Part of a small language model's weights.
Training: 742M tokens, 5296 steps.
MLP neurons of a small language model. Each row is named by its layer, matrix (gate and up: input weights) and neuron, and shows model dimensions 80-175. Each number is 500 + 50 x the weight over its row's rms, rounded and kept within 0 to 999. Numbers have three digits each. A neuron's up and down rows have the sign that makes its largest values positive.
Before each neuron's rows, "fires on" lists the tokens most often at its 100 highest values on Wikipedia text that the model never trained on.

fires on: "202"
L3.gate248:530594514488513578390493624411475463564580463514473428415502503525481499499494441433454545526462552479514494511475461477412496502553556444448614395534547479475593390453423574471453568552556489499501490533566495523565478490437451518558476443490491560617450498420528447432493487496544576468
L3.up248:489506461526518459529515478507536502514465478543593400458431569492505556476520522501461515438436536486463449527461447415509549615481523500502517441547517412535571448481528470432546519511429470462558507405539528499475541505533504588518488486361535496513438569498519531456563479477537495539

fires on: "2", "3", "6", "7", "5", "1"
L3.gate108:509443493541463510534557436519508401445408506516599475393563511508500446525480541405503500560462507503531496469455547442597443498373532482471601510562537507514450428516533497455540391439446561480452530429541499606493555526515437548464540489490427518493461503469504587595634540605487590542
L3.up108:524497498498441488548387470471529353466474524517426509552558429345587479487501443523420594505533457417495487562423484462532454496509460489449443542531500522542473430495463601487514481498523469524546466442551488552425514540545497472465580531546456527455464501439496562441572493540528497595

fires on: "= ", "%", "m", "000", "p"
L3.gate356:522424464520461414508497513486564489494443508436499455547500507486524468422515505497452470478472463555498472496567480542425552519450476479508403421588432503462508539421468549422558495519561559504525533575472595433422475544490517430482511510431555496443499572520569478521384593498469469474
L3.up356:416552440468551519516500544452538548536543574509494548529520525423494493527459446650389491440406412404463403494560497493498499454525535461614520480524448431586456480533514553565586472458410546481485477519455467562481494493460439515464445435516501479474566510434569522427436553556548553532

fires on: "— ", "-", ") ", "50"
L3.gate14:524419606451556511581499577479495479448504390499476496496434545413439569485429482504429496542450468589526527608524485478568657551512445624554437556498510530476387504455555526439599511506480467515527529466578452492502459442539529456520574454420433483594450505527454512485522498444523484461
L3.up14:558456487482538469521485500565384434624509585602461523524474598543391485473470467476579498469498493585479514522407467556548541428524429570462544474539551481501544537485488533439569523486470438546546532446529533466524431482468529491407482508478458527523413495530466395494549557424491576500

fires on: "Y", "Im", "Fin", "Rep"
L3.gate729:483490485462486447429537525531582480528458540443571485524425442519475549513549490425515469516594494452418509496500501471554452554570472472510486475467452504552413564572533423437529421548487483496483543484590408561413526543561499542505543473455618462456380534512398541441568603533515521520
L3.up729:501494434367490530515562524552517478524522526438460549410499469563547570476456486532545555530524572476483564506461483483528489529585466491473504465418442387443492485511425518540486487521514509540425525502507442491491526528508560480493447507555551545477535424547429503511546451518467524460

fires on: ".", ").", ". "
L3.gate475:489516491557407497530515474646493411504422466450491452463512499515594547528497475443451492476528550508457538415523437498523496423495500508480436489493443456457495478535475515484603490465548528506445432577503518502521466444421466468489453527534453505477522476465611503482504462485418519509
L3.up475:599498473458569513462412510589504526579468456418505380444566491475492481533445389587438469495385468498484512455508487547535441508497538530564555558451447522431581502465517505562563485505459575475502455574516480484535440488475513402565419459417446480472435460373550511482541489496499448500

fires on: "z", "/", "av", "ak", "ou", "L"
L3.gate437:421444526424512394445502395522461527469482498534484443469580453520488475556435529495464537516440519580443493480469503488564546519427481506528466555462497459489578538511454505482466511567516528469543483520470423654468496482437439486537440463524468532570516401515559473517452520572457529489
L3.up437:496583535500590444477505512575539483537585498477466467463676474474495566560555553541500527467399504508511523532504530519467511525487549515505552527507556393412509501546469544459577455479505543530494465484547434553452563551410469581467434453568494566469483506502487552520463540537412539588

fires on: "'", "ous "
L3.gate503:569488555450448545569487457493542529536532504499489443497491469438552455465473464439413486445461469528410533515515474510442471478346540504581480528506528544468474530516519530541558552474412440543508477530493482610561448514528515545583531555349575446422423539501495526530472454442477491567
L3.up503:421556373479513574465521518430492350526503496472469483487544480443463406454543494534426474444511529526539513550499547471454499496567510504510481508571456514560499444445461446492513544510441439520500539548555522484465504548594526454480484413420542507551475454532504482481513610451524521505

fires on: ". ", "an ", "a ", "-"
L3.gate364:437569517430453497407491485566573529449541503457518477569486544528463430512499507540564440502588528561541556547513508502439520483568471561573576454622589484528523441599512555532471432459541425524537460413454422491519455458526505478486501519495490489487515509549485493416555409488558512487
L3.up364:485569468498482518522483438516499483435526545422475554455527492536525575474478489566530458579541509450545534487565489454467587481451403492483527493524589483482562555496489601548499483487480487456565494549474468508450496469512393458543497532508483483484422484438570480634451573416542472499

fires on: ", ", "; ", "), ", "); ", "the "
L3.gate815:505486486460530450535516475549477525469550509548494443585504435377569498473525479518561572545508546493525504586488457571576419466417468493462507506567529522482471498490516461494441483595541491502493499499482489454426516539529437597467386437481474580576510482562508560461420504515507519532
L3.up815:483469559565507484526528508520398528528533577505519496549546578415552550548458446459474574503499559496582513465498463546421519411455493569418459456490481450433544477495394486534525431480399466529399494541442417493565506504478584533608553459552476503498468505552440580472427524383556508473

fires on: "-", "–"
L3.gate41:485579536470512402405502465526546534490510531515523506455532526494503591466558578488517506523476433473484478556464550535498489524451503526544545467528500427405419508524518490485521516637479515579418495507530573547436480440561549500520512442549652519535423536549494496431609538427493405505
L3.up41:573607541549483493517480413420466500425519489503573524518470546501503452476526485503492457483463490509635490549460482543553516444519501517616577461490534508533601501534526448542547550492449501463516489480490479362457554476493425498626448504606517564470435477448471497568419455489503503544

fires on: "'", "’"
L3.gate250:574519561585502454409458554533531465470391507500386587520580537457506459505374496591488527559524479523523427437540532540463519493437492416495535520549510525521430474496491468575531477545621495485411554451491528565510546477579621529478505498500521426457504429553495510365463472451431475477
L3.up250:516528422489479527475453538565567422553451445422470516544496395492519552451497480424500541503431447526520479527457508514511486501571533543494502498524456415424533476574464557570452470526473467532512494509484435474558379534539561460549468618447530588395452428483526457556456498471461488488

fires on: "|", "\n", "-", "weight "
L3.gate58:414458437533496416535514535486574507480443559504446548521503571478539478522507584509451564465453525492511505489573521444497569376516496549462467519489547499500451499514497584500522514529526553459552567589483456419575487501450447383544470477519473471538521348482489501450480445537505445539
L3.up58:460548444434531485506603494481617451475554594512467482556510516426562484460436407495487477501478481575517502608478524493539529390469464518533449518519435495474580462533600510475507460447517479545503419445603469397548587469523496488552416554481523513534546522446469436548525491505547492516

fires on: "C", "Racing ", ".", "R"
L3.gate1014:496444509537483474463534413432481440547416552648518485577450524516448410447476470445515512483502536531430433453444466499546523501525459546537479524520549470533599454413574476553576479496543479407459560485460514579556454433433520453506548570491429489431501585386490473537481515520369487549
L3.up1014:488468471528547520465538501618423510459464548517456511521547506533538542526461501564484465559514465493402503480478499524460446439602410524514452503504470475460570472538481498439548532511512490480523425460482519562517586615444455513380530474485580617446484461517508552455531420491558443631

fires on: "'"
L3.gate450:469523637546508574542456503486573507454476513562489508502429577510456503455524519541528532464514476507517463554480516526509479539544463589523545504578548504521573496510452431409452525453465482552545504477419611510500584484502413555532470566479476467482496442577454477426506524466505489467
L3.up450:478422462534432518513485520534572445553490469582574480541454456435520509513526557535496522495441455570553416550500528542606512510540549497483537501600496476532557492566492614531462451448530500532519600454474499451506404405579559491495453546543549561448458480474444469493467534627532468557

fires on: ".", ").", "$"
L3.gate352:568493483475465535441478548533446489443432445510537536533493622555486465561451466504463587474511553418524431450471469454503516488420627485467507482463622530424489518430495460499460430522427554502483411506628544469517483462526446504507497438515509483448511499519612494467490432516436487509
L3.up352:519498488463509466570419616547482484425494474482537497507530556500403535586520560439566605505474535486505471466479534421575460475447460476505475524462461492483515467507439550518527477511422473562469500481477517486580500489455494525510585501456508525437455491529445534573424478584459585548

fires on: "km", "m", "sk", "son"
L3.gate885:426455520515501484410472458530550498600559551517470460514445555512529584502439506534487541476586481460427562473543564490568456590487473515498503470452491516494606454464523544518454473504402477449486560561480534621510421429519519508480478444446433550493449606536530545523579534508438579495
L3.up885:496490433451534418480565581523443556610537545439531421561549495480537492515408535557516551522434510359519439536443483583464498453517536537547514446465485511520457479502495538531543566518438545481643487508543391516490456563383459453484554530532552473540477572622529528483437509449492476542

fires on: "; ", " ", "director", ", "
L3.gate400:585509618395538493520545436482426601443494473573504619494517532608500562500538501429525487519465552529417414449481445525462473443413399476498577520588560553476476490576417404456489499544405556503501470569531557534553459545543499439528529587408456500517491595465441551478551501545505466516
L3.up400:492451496417468558535484573488472484478443531560522441522473475541495517463457424492485465445518538533484473525475564457454469545508595536506451481481486594474427529522540545478485572430319488582544545464532473455452537512548405453534570482457513477485469600447434549496500432505425510440

fires on: "-", "'", "Los ", "El ", "y ", "van "
L3.gate305:508478431537575489463519501519502473518459497520534433459578483499490476429494437514476451506499531486568432520556538571532537500533457464524478461549585581432518535533583480504569431559563569456485605474450569431455449566479535523473468434458482506501501463509468390446572476491586500493
L3.up305:453530632482507480517501526517509527483545563544523552409603538591558481478597432509407403517501457457452467505490482450398498426520436482503525438506468503443536520480539544480562529578422532532546502493471549581510524465500636469559524490452567533519489482395498475565456449527458473522

fires on: "a", "ag", "op", "en"
L3.gate1023:473529570476490588463534430485519519427596463430559511444484463496499525568407561455479510542466472527494540467410534501451490428539502513502516463421407483626502407457592453487552541471467480520508496512545504509547523533414499509525521511508462563526523498510477490511461569551614515497
L3.up1023:455529482535493511403473599506447498532493448444501461455509509517461516533471552588535527508554461509521470500595628442507544445403483497509462457515467555520447474504499539466563502502504629487432575444423440483502447441583488581495499476609396535526470485498544436461411599551460460550

fires on: "| ", "\\", "• ", "Royal ", "@ "
L3.gate681:485513464494532609395460535533441408442537472478502470469578493407468513527471527463542511439443449558528473488463516513420508456424482464569451407557467495437548421583466505471404464484523521561556550492431506545503406417440479536442404553543522509493476501502561537437554497505573531537
L3.up681:498506501488450510445611527583512526580506557515530599393406606548568460469471574486511565474494606643564451505502545451518488504484463529545393488441546470449495537526449482517396468488559544476413382521527484443599455454514507553414445467537539438479564516595546468542501517518456543481

fires on: "% ", "Republican ", "teams", "0 ", "votes "
L3.gate600:521452551538506486478501521481487478456485607587503568454570413544480473505427453510511496536486550538512444499476569571483561550550536470569548513571493522533470485490442495563591594481503460458423508395441479564494470573570459459517443529483579522520522439469515582442497541377585469480
L3.up600:495430485545586472478478557549493558444559535429497505445593466548459507517527451435546453468486550619486532561513455483506474568573514395513536426437446491445522468513495543498495499456548521488437445544434440460509467462501481510498524525464423485496471504468548559463580531409552405454

fires on: "0", "4", "3", "_{", "2"
L3.gate759:490557387413469440548497450535512460529548532441567493548529530377494528519483505464479503422506551512518538407475502490518545513550560595491496571526512482518418468500527623525536556489449512475482489543507499569435476462460521540475409485515517452555517512507544472486528563535540494510
L3.up759:533501470476539506538582452548523472551516511506525461465489541498511496506475589599441457517597474490462446523572488428486510477450489531492556541465378484486497472496587516554497477493542490509463594468415417567560444416502495499490474541521487568486578479444517510510578572514472506536

fires on: "N ", "/ ", "• ", "+", "| ", "^{"
L3.gate530:470578456541403519514497485560464528489542420492574502479513547572482556409427535552464358451484436414500406429462489521576535540530532510490507452460525519464415479539527501476555528500410500478601513530436569642501498510546492456517424452519443597593521482523509415523470586492534547455
L3.up530:500478510532443384576515464485525417518528475508508451443529539498614505464467524482471506512432499405536462541550489606533528526601464498531578499532561517418459526592399606527458566499497491574466501469505439566480481575555483454480506516546421537513531569542589525528465489558454474540

fires on: "they ", "9", "They ", "9 ", "he ", "it "
L3.gate188:529449479506437528534456477486522597483586464387448505402508403515519529465527518556519480542554472542545538560448542480468490597441602528464445542519551532475454445515479454537488486454455460463582525417509523478421542549503484524571484560545498506532523522464464560527416454505515418545
L3.up188:467461453544562476476502487536432450397521559474465555478544557494449518484442487525509538491574457460512527572486550431481534492621598580410480499437437511578493553513425446493581441442481474473546484537455579470597436514427532479505462474423498492489522484535523552433546457577547436623

fires on: "|", "50"
L3.gate685:524482473403389528425478497558522507509456533474485401608504476444445436451439441514484563556467480470425402437543419528556522479419455444511587538478560507483487442515487481503548528555542425584558614367500619476434557576468501486543511572476454587460458457514479525546451557463555496544
L3.up685:529542553466494533520554534551491512484499505556503405476484478350592432476571522460404523423436530581567493574502469503515495522477546437526558499507543548447386522485524482452554408503493424539558496526560391497513588463404510437521475541518475495509573483524465549396576390385503368467

fires on: "H", "Sch", "| ", "Har", "Sh", "We"
L3.gate828:564430542510458426494497522515506547508488567558561579442515542453453489466506552487552566442570444469397512636550477408533462566488527568476496540513507519553534533472568619457484530430469492578529513541502565527514459367520495602428600499454518513425574430495537582579493545506553537483
L3.up828:523581443509430466528403468493588588393416538461454472484510523477454509570422457499504565482514481579534598409550527525587436450532511526567536555480521474510474493562509537598419574488422452527488567561429505489414458558643558538424458529524482571579496414469366561470505448451439566512

fires on: "-", "Los ", "dep", "tically ", "Dep"
L3.gate1022:512488391580533488514501533527542471543475550579469493547460484553467435481521501526542496487553470562459512525413457479479504519497565459534505503467557606444527515451499594488571456536569534500493533425602494572526524541514556544501536395416476461476415480482482479543473375471471527531
L3.up1022:467501487514477433490538501525476468535535506552480509457512554511500400436565581588533533453582497529571553525414422528408485467508573467601469660591440497524560465425449512492502490471564513543567514596474492463557571522517371455457527507511623621529460531420439424539495525460476491511

fires on: "|", "positive ", "12 ", "10 ", "6 "
L3.gate989:445515421495454505526500471564549503570580520505513441572501520446571494433529529438475506439522478472564550584474604503532559464553452531467519448501486621470523507370545440481580488431482459390390667525475429496473480567533570478570475545443504526542438471462494458512481470542404519584
L3.up989:460434468442477537539513574527591430480410464504531508477591545514551561491566477456441465461486490414559581431513381550578494492475457494419568504537526544497518563518436498503464500543585430571464414496616539429506531576492587591482410498503399473468465401556548566528590420433608560497

fires on: "|", "was ", "|---|---|---|---|---|", "Preceded ", "|---|---|---|---|---|---|---|", "|---|---|---|---|---|---|"
L3.gate497:458495557560420509528632544461533559461503512553555480409541394509424454500508467520503557490537512505459424522387455456458474537669593465443499430506532611520524508537424424462443520588456504473530391498486516572525481563434560490438399584545410512476482524494447530434588501598438476535
L3.up497:516505554506478495458574551497504472445404466560483487497575539502439537445587524443538509460439451494513426531395507469515500514521632489547527446547539441546500563478548496423431545497385577435572516448517571478525492457556535533398431608508504661521554570364529515483492447454547497507

fires on: "4", "3", "2", "6", "Rovers "
L3.gate983:461500456514419387531518504544489557489517589398515483517491489546598548478468498566576466477469490480589533501523475520555508501445544482504506428471554445494400391526478516562500495559499438531503581425510503420484492475457449393483505412489530412607486465413535476511492475575548512518
L3.up983:465502489555466488582518432507464570464486576411518541485428484463513421475492513515489503500520515510539507515561407447537485493483496529489515477500552515418462572464522533451551544486519532532483526451462535523525520501508485428571521471515454541547544506477512536523554579544467429556

fires on: "of ", "in ", "-"
L3.gate749:470508618506531577437500598459520457499549440569465543491504463456544482448689447409516537493514464543472469527478511463544526457549574478502477475561430500505418471482521447505466573488484452498475575428566457473445572543439503541501444468458517511451564466460459436563430477488443635590
L3.up749:529552515464489466566482536547532573512462462405617498480501569447547491461466516565491561538562523453447594464477538463459464510460543551585551554526541501483469522551543471489553533439516503526517445466419403487511549463466519514497541559473466569443571553436487482494495455478462517466

fires on: "and ", "or "
L3.gate985:409459446494431524443537553570542532418450486542435574566523543504558563504481563520537517533541549529432470542514517505477482562555404519517510495451533415497465533454511437502581440540453492424473454505529470509451536530428618455419463370471515508432527502515473572516466460614504506556
L3.up985:540468576500571520461524490534438461521497429513487515571422508584511519494487468466494560550529527472526468528528435466515465514417503486487488570393546452428576333487565523532460554508477387472474512558506443502450512495448497598428395492450508520469543478452501445581427495510454579566

fires on: "31", "26", "21", "33", "provis", "27"
L3.gate184:379510434470438493478548506438472515439470544491422512437523522414549520604425546530567460536538521450493413540504558466540487527530557559523492483414469398386421512582549451482485531530539456544499531487443493533468469470491531421494560444450427502572592555478537492459583514558465412499
L3.up184:372589534527494451552548453467465462528539518528555531547514543535446460521619586458450409451526514529511454552474498458518421562632451502441591466541503552512489504606490527585498434483482531537493468503570466536507589470481512493395486477531509597507456534373514518517513545461495510448

fires on: "was ", "as ", ": ", "is ", "including ", "included "
L3.gate940:488528498546440540395476474487433455491484489567519480465440535456431544467419522486524503458416536512464489494413472492560553447589528428570447514602504500490483465500479472506498470494515565462486462476493502424471539495456448493513461460481476436496495449484451436460544502503455530480
L3.up940:569441463505483522457497537418522490459592483480467491540461480477525573510512541629519435508528490517465545481510458504496438474585476601501536503456498514499521466560454523465556494400498504495394512531513497514455485421528504492557567506498533436526501519523456539530475509530458570493

fires on: "|", "| "
L3.gate317:421396508486455477525510554584471593549471502424499534580458527504561461424538452559493520547588500497498404538478464494519461550487558556522455474462530548479576558448436559495486499547437415519482528436545514467486516539497521441485468569449522526503524426561508441595519506460513447567
L3.up317:439454476529451513530583489474573493510512491464474434528553502618495492537483491468556486547506538438423544500461405483503526533494484440415475514401523501503552491598508568372447472572512405486510474429649551472484487592480492463517415505525518477491535447533528465462447429541414504452

fires on: "I ", "der", "-", "re", "ste", "it "
L3.gate743:501380483462471404570574491597667492459559544484497478417525607568538527612598466537496422473505500500442454446484570542531483503470526525470540513531561464424482466573493544450496465488538508495613552566481477442442435564470494545518424469401542550519496567591505506617520525436499578467
L3.up743:508531413534539458458540582581442475495554449515523429438441496508402548538459544506519559531468480482469585480482499533509448504468484565490530471488513472402536494535500549537445453545527365520430469532492467459459504558421573467508527541523523513476483443543458462523434517449428509551

fires on: "| ", ", "
L3.gate152:535525500451514479563504423510519516533550475500539470446550458450399509496471509514480554473537504514484504462511447551568562467477482509436609496526554522491511495507493522499437534447477569516515531548515368610538485462646576515548582480407544450483455399471540559615478582532445474619
L3.up152:482490538495539539549540467489500521439563531507504511579588468478457511495453436576412528524559546549474576499509534437519407576526525495538505525509437467585520527468544537410550493545382466512507500496498481404562384494482475514540491576546401568499530463626611441529489473517574584439

fires on: "and ", "-", "/", "3", "2"
L3.gate937:359546433498452566535493409480515500531455462532549482500426428611563593378489555466451515586545455527521427605501524555507578618546468452549499467518497516553557555496462481536526460591520508490438487577559565408492483410500531553471466533475584435519520499550548491416528501499437534499
L3.up937:481613431449493486401508503503448650491490495527498513535568490455541500477553481491496448507534495557384453460555550459491619488544517424544563494436412536505539470510627543551540468462498522454496514550452557520557603506548500553424579468582459535521467438516488577555471603580449487459

fires on: ", "
L3.gate820:490469452561449485521523537561549565459550472602424498533519436465489527532507513602560434513489527469455416497451483411508373564484504503488573506550507435585557555513521484456474450516431568433412523566499545506420505502535451580471505483494489486517515408598453578554473500579456427526
L3.up820:489503522494511469533609571563505465500403436484470385482562497484494537491497469475526480523503481559613599509505469536485440471413378495527465533433439498517535339541519493508445481546458511508509393661542567468512502543578518499502457443541537483549487487503530482589460419541486559510

fires on: "to ", "-", "ly ", "of "
L3.gate132:509488537562542539436466424643534543525576574487512455479452463533532488516479528463458436557500619545562580517530574522495471519505495452541459578582461432527534470488589468444610471432486431501546511506385570408510448530494589593512484467492537560434591497404488499422509497466515484479
L3.up132:426531494463443520471448469512476522487506535555549580480455506541494533504563514602462594438502518484503420495510500562466475428482467529492481522456454451470542581495495428494552594421611536559505511445433542369486498475553458532510393451554538414502438514538428470363360510515515483514

fires on: "and ", "& "
L3.gate32:492458484526475476351530501514501494499535501555541457456461507429525537452488550512549523571589517444541538462361476472488497560426571447500510477500496535556587528482542494460492478530589583544461576486509373498447465615460459565489506464553469438518656487502532459491537565607521465475
L3.up32:480434514447471521420471531503536429441502554511417580489494485546548414575480482523528456460523484522436532433494412602543562544530506453531436494404469454475435408457526442504505501527515430478423488484452506504526436520324517465393487509506494548501594526548523437395516459518368546462

fires on: "201", "| ", ":", "ol"
L3.gate980:514402543462472445479480477381521480507545468500487564493609468565464463582523472441427429436538515472487611427509531502463495399606569561422521539489517510457543534480433487511474470442473491439558432571453473410524485473479479447475487536461591488547437481496569479592520454443501511428
L3.up980:487423461585492498534524499575556457458501491471495534546428571410571473469446435598535543459470471498528506532461493522428479520467465542473488508474485516496595510460503539514538458502511470468512429512509570485514470517466499369499578424536450517447465507513529554521503426494515492563